Weights of a small transformer language model.
Size: 15 layers, vocabulary 7675.
Architecture: LayerNorm before each block, learned positions, no biases in attention or MLP, tied embeddings.
Training: a variant of Adam for these matrices, 440M tokens, 6710 steps.
MLP neurons of a small language model. Each row is named by its layer, matrix (up: input weights) and neuron, and shows model dimensions 32-95. Each number is 128 + 32 x the weight over its row's rms, rounded and kept within 0 to 255.
A block is one neuron, or neurons of one layer that tend to fire together. After each block is what it responds to, as a language model described it from the Wikipedia text at the highest values.

L11.up232 [121  88 135 117 106 165 120  86 131 127 170 149 144 126 187 123 158 167 120 177  80 165 150 152 129 144  87  74 118 160 118 106  81 149 112  80 169 130 137 141 182 142 179 139 112 142 150 150  69 131 105  72 143 201 120 112  74 165  84 176 126 120 166 108]
L11.up462 [121 156 123 140 101  90 199  81 119 112 117 167 133 153 107 110 169 112 136 172 134 119 147 143 121 113  66  87 153  91 122 107 214 140 168  99  59 142 134 175 167  94 139 158 143 215 145 108 142 147 123 129 218  93  93 150 109 136 140 151  93 148 186 102]
L11.up561 [ 50 164 148 145 169  81 135  90 140 102 163 153 186 133 132  98 144 185 136 162  78 115 105 221 152  93 109 127  75 129 127 138 213 103 142  70  94 121 126 109 174  72 114  53 122  63 161 105 150 151 163 128 159 125 137 108  86 128 158 129 114 129 130 109]
L11.up811 [ 60 130 105 131 185 103  97 112 122  98 133 175  68 142 148 164 124 111 129 135  96 131 113 152 133 104  89 154 108  99 127 122 191 165 117 121 117 115 178 120 131 163  98  89 162 143 124  97  77 162  77 140 171 157 158 130  85 135 115 117  79 109 218  86]
Responds to: Verb-initial fragments after subjects

L7.up55 [ 95 126 135 128 148 142 156 115  84 145 108  97 157 160 147 155 119 135 132 150 160 133 111 104 151 140 111 122  95 109  93 114 153 152 118 132 109 136  75 132 124 115 111 141 121 145 140  92  87 147 162 146 151 106  52 103 126 165 122 130  73 143 116 100]
L7.up115 [142 118 120 173 153 100 143  79 108  92 161 119  79 137 146 139 159  88 162 159 130 177  90 193 180 141 123 185 130 106 114 191 125 111  94  59 126 172 121 113 159 163 123  95  61 132 131  52  49 106  92  86 128 157  96  85 151 145 113  84 156 128 110 109]
L7.up128 [ 93 107 132 123 125 172 121 155 158 159  97  69 107 150 119 148 114  68 143 176 131 105  94 100 152 112  72 172 127  86  85 119 203 158 145 154  85 175  88  93  80 140 112 135 136 123 150  87 185 142 103 108 154  88 127  90 162 172 226 104 129 160 170 132]
L7.up139 [155 122 159  96 178 140 122  71  90 180 104 118 122  89 167 155 182 191 138 101 111 115 147  80 111 195  48 155 171 166 148 143 189 114 181 122 108 148 151 159 104 113  83 121  99 113 134 131 186 120 137 118 135 103 124 131 148 141 178 193  88 124 196 130]
L7.up204 [126 158  86  81 136 137 126 150 117 151  93 104 115 121 148 134  45 119 110 155 106 142  95 101 144 138  66 139 142 150 107 136 208  95  75 161 106 135 113 125 108 224 113 121 130 155 163 100 137 116  88  98 196  94  87 131 144 161  84 109 141 138 142 161]
L7.up288 [111 100 146 122 146 153 152  94 110 132 180  87  74 162 167 126  96 115 131 159  72 164 141 148 139 163 104 132 126 108 136 139 117 166 171 132 144 152 124 144 114 181 171 126 114  62 158  69 131 160  80 139 125 105  92 153 165 167 175 147 153 201 168 110]
L7.up344 [ 88 109  78 202  77  95 184 109  80 100 109 126 130 100 162 140 188  98 126 177 116 184 112  79 153 117 117 127 121 142 129 148 123 112 172 119 117 135 100 121 169 179 195 131 108  81 131  50 162 165 137 132 134  89  91 173 135  82  76 104 136 116 110 119]
L7.up382 [140 148 131 110 138 115 147 103  88 170 108 141 114 134 189  86 100 102 131 170  99 198 180 106 110 100 102 141 116 112 143 137 176 137 142 165 101 129 131 158 112 219  93 130 127 150  89  65 112 126  96 123 184 105 109 146 171 102 130 125 163  88 137 107]
L7.up422 [116  97 140  96 171 188 135  62  77 124 101 117  82 110 188 154 103  96 118 140 129 143 153 143 152 128 146 189 119 131 133  68 173 164 110 158 133 144 110 134  93 106  99 153 135 107 115 182 134 118  83 106 134 110 124 160 120 184 153 115 154 142 133 128]
L7.up528 [141  96  70 181 207 124 118 103 144  83 136 121 137 113 137 130  61 160 118 167  93 103 111  96 171 154  31  74 143 147 139 139 132  92 107 122 178 144  80 170 127 128 158 115 114 114 135 162 126 108 161 139 171  98 154 139  73 139 150 175 126 164 143 103]
L7.up549 [155 128 116  86 148 103 170  71  92  95 174 153 112 169 186  93  62  85 120  93  87 113 146 127 165 146  99 115 132  75 115 166 150  95 131  78 134 141 201 113 135 147 154  86 136 120 117 125 161 148  65 135 114 113 101 185 111 184 114 132 166 174 117 139]
L7.up570 [134 134 150  76 170   0  94 126 173 103 155 156  85 117 178 173  94 167  94  77 113 207 168 109 156 106  94 159 140  92 139 153 126 119  94 131 136 168 147  90 102 164 111 123 112 100 207 127 101 184 122 146 149 115  96 138 180  95 108 157 193 121 189 173]
L7.up681 [141 133  98 159 112 156 109 102 106 114 143 130 121  66 129 158 122 142 144 177 153 102 138  88 113 178 124 136 145  58 136 143 135 162 155 122 138 115 123 155  98 157 104 127 169 129 169 151 140 130 102 170 122 111  66 150 115 105 118  91 111 147 104 121]
L7.up767 [120 113 146 111 144 119 165 146 116 157  90  93  83 183 111  95 113 193 125 163  70  93 148 128 191 186 130 130  95 142 114 150  98 108 144 130 181 147 108 124  44 159 128 140 117 135  86 131 142 127 162 135 148 154 132 121 161 114 164 103 118 171 150  88]
L7.up866 [ 95 157 128 105 103 143 133 128 138 155  94 122  81 159  98 145 108 118 107 150  51 100 145 144 128 127 131 220 137 127  93  97 119 147  87 136 116 120  96 123 147 111  96 230 124 160 204 108 102 129 179 140 129 116 147 122 175 156 124 144 148 146 213 130]
L7.up870 [104 151 178  75 129  77 129  85 109 192  69 156 121 216 135 132  67  83 100 128  71  89  72 137 130 125 103 138 169 132 111 108 180 112 115 131 147  91 158 148 150 167 101 135 174 123 161  70 122 148  80  89  94 105  85 156 124 151 119 170 147 136 183 168]
Responds to: Predicative attributive adjectives

L11.up334 [105 133  63 137 108 131 165 101  93 180 134  94 143 101 192 110  53 143 119 165 160  80  89 147 147 114 128 111  87 134 115  73 118  98 111 107 109 200 130 125 154 191 192  92 104 125 197 171  91 104 119 101 115 120 140 151 140 133 118  69 121 198 177  92]
L11.up564 [135 103 110 144 161 164 156 160 121 193 144  83 122 143 131 118 120 113 102 158  91 138  80 111 126 109  98 137 126  83 107 134 145 101 121  95 119 160 143 105 138 126 195 196 131 107 161 110 110 125  75 136 144 129 104 123 131 160 199 117 113 134 151 125]
L11.up572 [168 173 145 170 152  86 158 143 173 144 129 121 122 126 146 145 185 125  91 109 142  95 153 111 164 125 108 211  95 131 146 118 101 136 102 199 110 135  77 102 102 125 189 110  67 137 113 148 177 122 124 115 104  86  49 165 136 123 188 126 119 163 121  72]
L11.up695 [ 80 104 172 146 181 142 157 122 112 158  95 113 140 124 161 124 145 170 114 138 138 169 137 113 193  94 119 174 123 143 133 177 161  94  70 115 143 119 134 118  47 181 182 149 134  82 168  77 151 130 182  90 186 127  88 169 102 151 183 140 115 105 117 110]
Responds to: Person occupation descriptors

L7.up52 [135  94 143 143 119 106  98 130 116 103 124 127 147 159 140  68 165 171 123 112 119 137 155 142 136 137 139 130 136  67  98  85 138 142  82 148 213 138 142  72 131  68 166 187  72 105 107 117  92 102 144 143 148 157  88 124  75 204 105  60 154 122 118 157]
L7.up58 [119 132 169 111 146 102 123 131 156  99  87 133 115 125 205 141 161 220 115 118 129 106 119 205 140 112  94 115 128 121 136  83 131  96 110  93 136 174 148  78 169  96 170 132 101 139 128 100  70  97 145 120 147 116 151 115 112 133 197 144  84  84 132  98]
L7.up119 [ 96 163 163 140 163 100  58  66 167  92  76 114  93 104 199 130 168 162 115 135 114 155 135 140 127 130  92  94 148  79 127  94 143 105 150 147 148 153 124  91 146 103  93 152 116 112  80  89  67 125 144 123 181 179 142 111 100 189 106 120 113 127 133  80]
L7.up489 [ 97 122  81 129  88  69  80 191 147 144 117 143 126 162 144 133 182 178 128 135 104 138 170 168 110 129  86 163 147 115 130 120 151 154 106 118 129 116 140 158 159 144 167 115 165 205 134 122 137 173  97 116 194 144 120  78 151 174 109 134  93 129 176 122]
L7.up545 [161 154  98 135 120 109 109 173 110 142 147 162 142  88 118 153 174 136 121  94  90 125  91 189 152 176 102 144  87 111  84  98  73 166 183  90 169 148 173  81 150 126 140 155  62 174 180  84 132 165 120  72 130 136 149 129 100 106 154 121 142 150 158 100]
L7.up613 [ 92 143 135 106 136  88  85 176 115  88 136 159 133  86 143 180 153 134 138 147 122 127  94 145 140 113  87 134 124  76 129 139 126 160 157 155 140 122 179 102 152 137 157  89 117 154 158 101  82 171  70  86 136 144 115 137 153  98 135 104 107 155 173  50]
L7.up654 [110 157 172 198 151  93 102 122 122  36  71 148  96  83 131 140 122 135 136 197  51 161  96 156 119 114  94 116 125 141 138 119 137 137 146 126 137 109  80 156 145 112  94 136 145 126 125  34  63 135 112  59 212 158  94 114 144 170 145 131 134 125 149  59]
L7.up663 [125 165  98 166  91 132 122 103 105 130 107  55 147 121 155 184 170  97 118  79  50 115 110 127 110 187  95 212  77 140  81 124 153 136 133 144 150 134 142 138 190 138 117 174 140 128 154  75 177  61 171  93 108  57  93 139 149 154 127 179 125 123 137  98]
L7.up704 [161  92 139 170 120  42 126  89 113 168  75 123 117 175 128 160 172 124 116 116 149 124 159 142 108 112  96 165 113  63 129 159  66 129 123 143 179 136  96 169 126 132 176 112  92 157  81 131  98 114 118  67 115 119 129 133 109 126 123 138 137 150 174 122]
L7.up716 [135 143  85  87 167 140  84 130 174  96 196 122 137  99 128 119 141 143 123 176 131 183 149 164 109  62 114 147  98 131 111 170 185 129  84 180  92 136 128 134  67 169 156 145 116 154 158 156 121  94 164  75 150 177  68 124 164  96 150 130  40 128 135  98]
L7.up792 [ 61 136 143 155 140 132 134  85 131  63 135 159 121 117 129 164 131 145 151 163 105 158 117 161 138 125 105 120  96  99 126 147 116 108 166 102 165 113 134 110 176 115 121 112 111 135 135  50  81 140 125 118 164 236 133 110 158 125  77 125  86 130 136  61]
L7.up813 [106 153 160 130 147  91 107  92 122 176  90 137  85 158 122 149 163 138 109 175 135 170 180 111 134 160  81  96 122 143  89  94 119 161  78 137 189 143  74 104 125 119 124  73 177 122  87  72 107 114 151 132 115 112  85 101  84 138 120 105  91 128 155  62]
L7.up815 [ 95 134 131 155 175 126 120  82 124 102  74 168 124 101 139 155 110 122 145 162  97 107 152 161  94 147 129 158 130 104 106  87 153 103 132 187 145  91  89  45 151  77 132 150 145 163 129  93 112  82  91  96 178 118 121  80 132 126 130 166  99 123  91 118]
L7.up845 [143 139 131  88  73  75  91 146 115 111 129  84 153 150 147 127 178 163 178 148 121 159 176 155  58  56 116 159 120 133  74  97  94  95  80 129 110 106 117 105 109  82  95  81 108 167 141 108 136 105 149  58 117 172 157 135 147  98 118 160 113 119 134 157]
L7.up860 [138 126  91 103 115 124 112 168 144 101  87  52 144 142 145 154 121 113 111 168  42 120  85 139 107 132 101 122 115 131 106 172 111 195  70 123 170 119  90 124 166 200 186 139 148 124 100 117 166 135 142 101 183 157 104 100 166 136  79 134 106 159 175  80]
L7.up892 [ 82 115 102 149 129  96 141  92 129 113 133 121 117  97 104 152 119 208 128 132  72 151 108 156  82 153 114 141 110  51 125 141 133 120 108 161 136 152 113 151  96  84 137 112 107 136 127 125 181 108 114 107 202 145 168  93 129 188 129  95 133 131 138  85]
Responds to: Pre-verb slot

L7.up36 [140 143 110 134 161 120  93  98 148 110 118 119  78 184 141 104 164 116 112  96  90 198 143 101 112 113  95 152  82 127 140  91 118 166 168 122  94 118 163 105  95 109 136 133 126 161  98 144  74 132 109  54 114  71 103 165 173 150 123 157 136 166 140  80]
L7.up92 [172 125 137 110 105 114 106 170 121  59 154 132  77 174 165 132 166 128 119 169  79  84 113 128  92 153 122 119 142 132 107  88  92 210 163 124 120 199 140 159 100 156 150 157 141 147  49  80 112 140  89 145 220 160 133 119 201 115 150 119 121 198 133 131]
L7.up219 [122 128 128 143  72 127  96 153 118 128  88 137  90 133 180 114 146 161 115 155  87 134 124 133 142 105 139 117 132 122 100 107  72 150  67  62 132 117  97  80 145 104 124 175 113 180  48  89  97 160 144 126 123 154 180 109 129 112 146 165 132 181 134 131]
L7.up338 [138 120  95 151 103 111 133  96 130 121  72  40 129 161 120 102 136  64 106 103  85 127  90 118 166 130 108 146 110 131  83 169  97 169  64 129 131 160 137 145 159 161 133 169 188 123  98 107 116 143  31 137 104 118 139  64 135 134 103 120 146 160 154 121]
L7.up358 [143 140 133 173 113  81 123 128 170 139 125  93 171  91 162 124  93 137 129  92  25 165 111 122 169 145 117 141 139 135 135 131 180 175  75  82 132 114 139 110 120 125  47  95 135  99 122  93 127 120  95  96 136  91  72 103 134  75 133 140 174 116  96 109]
L7.up434 [122 136 153  73 149  98 121 226  91 135 126 136 105 125 151  98  72 119 114 102 113 164 160 109 181 111  95 130 146 104 142 134 105 137 100 114 176 143 154 112 109 146 127 192  78 190 111 113  95  76 101  90 152 171 121 112 119 154  97 136 184 186  82 104]
L7.up436 [ 89 112 119 148 118 124 137 111 153 117 134 149  76 134  95 103 156  88 125  84  91 124 136 160 117 173 149 161 172 107  92 115  96 187 119 113 214 145 122 135 137  95 174 174  77 126  94  92 101 167  81 108 139 183 146 161 215 121 152  92 139 127 143  61]
L7.up449 [ 11 148 170 118 103  96 146 184  85  67 144  75  95 159 124 105 103 119 139 115  95  75 199 156 142 128 159  93 116 141  83  94 129 167 118  95 171  99 125 112 172  96 128 131 142 111 175 194  85  64 133 116 141 120  99 109 142 103 131 192  99 196 168  63]
L7.up484 [160 172 145 106 103 125 137 113 119 134 157 133 178 138 174 138  84 210 112 139  64 129  90 157 159  78  85 125  78  61 115 146 132 191 186 141 147 156 128  35 150 174 168 201 117 125  61  98 126 107 127 136 125 108 173  89 117  88 121 153 130 170 127 107]
L7.up547 [ 87 123 146 101 129  93 150 116 137  94 104 153 120 101 122 104 167 149  87 112  92  72 164 169 156 116  57 109 114 132  72 130 120 190  92 129 105 150 166  89 123 162 149 187 135 140  96 117 149  91 159 132 131 134  82 110  73 155 114 138 122 128 128 111]
L7.up584 [ 86 132 138  98 117 124 100  75 130  82 195 157  76 143 123 148 166 141 138 121  99 146 118 106 132 137 118 138  55  93  78 160 107 152 143 100 130 144 183 113 203 143 128 107 132 102 117  85 149 115  94  80 163 153 136 112 121 111 104  60  90 129 137  77]
L7.up685 [ 76 129 134 143  88 134  76 169 127  98 142  58 129 173 153  89 178 127  90 119 107 108 137 161 101 115 143 142  87 108 114 114  68 171 115 120 207 141 121 163 115 127  86 142 156 176 149 177 134 123  84 130 111 125 144  67 107 163 140 139 117 228 137 114]
L7.up696 [ 89 127 133 135 133 105  87  64 131 127 116  88 157 101 151 114 132 128 148  94  80 176 161 141  80 137 153 173  97  89 126  81 151 145 104  70 161 132 114 139 172 169 146 103 137 139 109 117 161  78 104  97 125 153 111 124 129 108 120 107  91  43 122  86]
L7.up722 [ 72 135 127 178 154 146 149 129 125  95 153  83 136 134 120 174 132 115 139 142 127  76 118 138 136 118 135 139  91  83  93 124  92 196 143  88 161 161 145 141 133 112 139 172 109 117 103  51  78 109 126 130 177 141 127 148 120  86 140 116 122 148 121 106]
L7.up763 [182 149 113 110 156 166  75 103 162 109 182 209 113 103 104 135 129 151 122 106  90 143 142  98 101 144  88 200 137 192 108  90  97 184 165 121 147 157 180 165 114 110 107 175  68 141  92 121  69 101  80 123 128 173 111 135 100 148 138 106 111 130 165  90]
L7.up872 [ 81  97  93 156  82 103  78 134 122 128  73 117 135 112 204 113 164 114 131 112  99 179  72 186 140 139 166  83 135 131 144 111 123 147  87 128 126 186 110 148 161 162 141 133 137  97 101 153  44 235 119 140 185 143  79 144 114 156 123  87 120 190 151 135]
Responds to: Contraction apostrophes, clause subjects

L11.up88 [ 97 125  78 149 131 162  83  77 125 143 210 107 153  88 107 143 121 143 180 149  88  99 183 141  91 161 112 137 139 116  50 162 145 163 119 121 147 149 122 140 140 176  63  92 142 169 102  50 118 153 106 123 126  66 135 139 124  96 121 136 143 141 112 123]
L11.up424 [ 99 120 102  51  67 125 128 121 103  59 116 126  63 174 116 123 122 103 125 101 112 118 157 144 145  76 111 130  75 132  99 182 135 169 139 109 165 141 160 135 123 157 164 105 136 129 116  88 132 150 134 158 138 136 119 139 183  58 172 130 146 203  92 157]
L11.up568 [111 168 122  77  97 132 104  96 141 120 145 145 103 172 135  81 104 103 125 107 128 120 181  69  89 149  53  96  89 111  95 123 152 143 184 137 104 144 130 136 110 120 113 102 131 132 161 138  75  90  53 146 155 151 113 113 104  92 151 157 156 163 176  85]
L11.up670 [100 136 110  97 101 107  93 104 122 122 189 113 154 151 128  68 126 115  97 121 133 152 130 173 181 130  91 126 158 132 117 119 123 152 108 112 139 131 185 113 122 215  84 105 221 150 128  82  54 145  92 140 185  92 156 117 135  91 139 153 118 142 132  91]
Responds to: Determiners opening quoted evaluations

L9.up652 [ 69 137 138 173 109 171 173  84  54 130 131 141 134 174 119  96  78  79 123 156  82 103 142 137 116 124 118 148 118 120 123 116 111 131 190 125 150 164 103 146 128 147 124  93 181 141 171 158 159 216  46 152 154 145 125 106 199 100 167 112 135  86 198 140]
Responds to: Back-referring relative pronouns

L9.up405 [ 80 136 115 145 156 160 112 117 136 115 144 106  75 124 149  62 134 160 156 171 141 186  94 152 104 111  99 175  79 118 150 136  87 157 139  86 115 138 127 152 165  71 108 136 111 130 134 110  37 109 138  92 194 191 191  91 109 145 158  91 145 118 144  66]
Responds to: Upcoming verb start

L9.up653 [121 114 106 146 118  83 137  90 125  92  74 121  83 126 142 127 117 117 126 142 117 151  81 133 196  70  30 168 122  42 131 140  94  96 143 156 102 163 163 118 144 151 132  85 131 167 161 113 141 180  86  94 126  71 107 159 120 100 127 160 120 156 165 135]
Responds to: Prenominal modifiers after "the"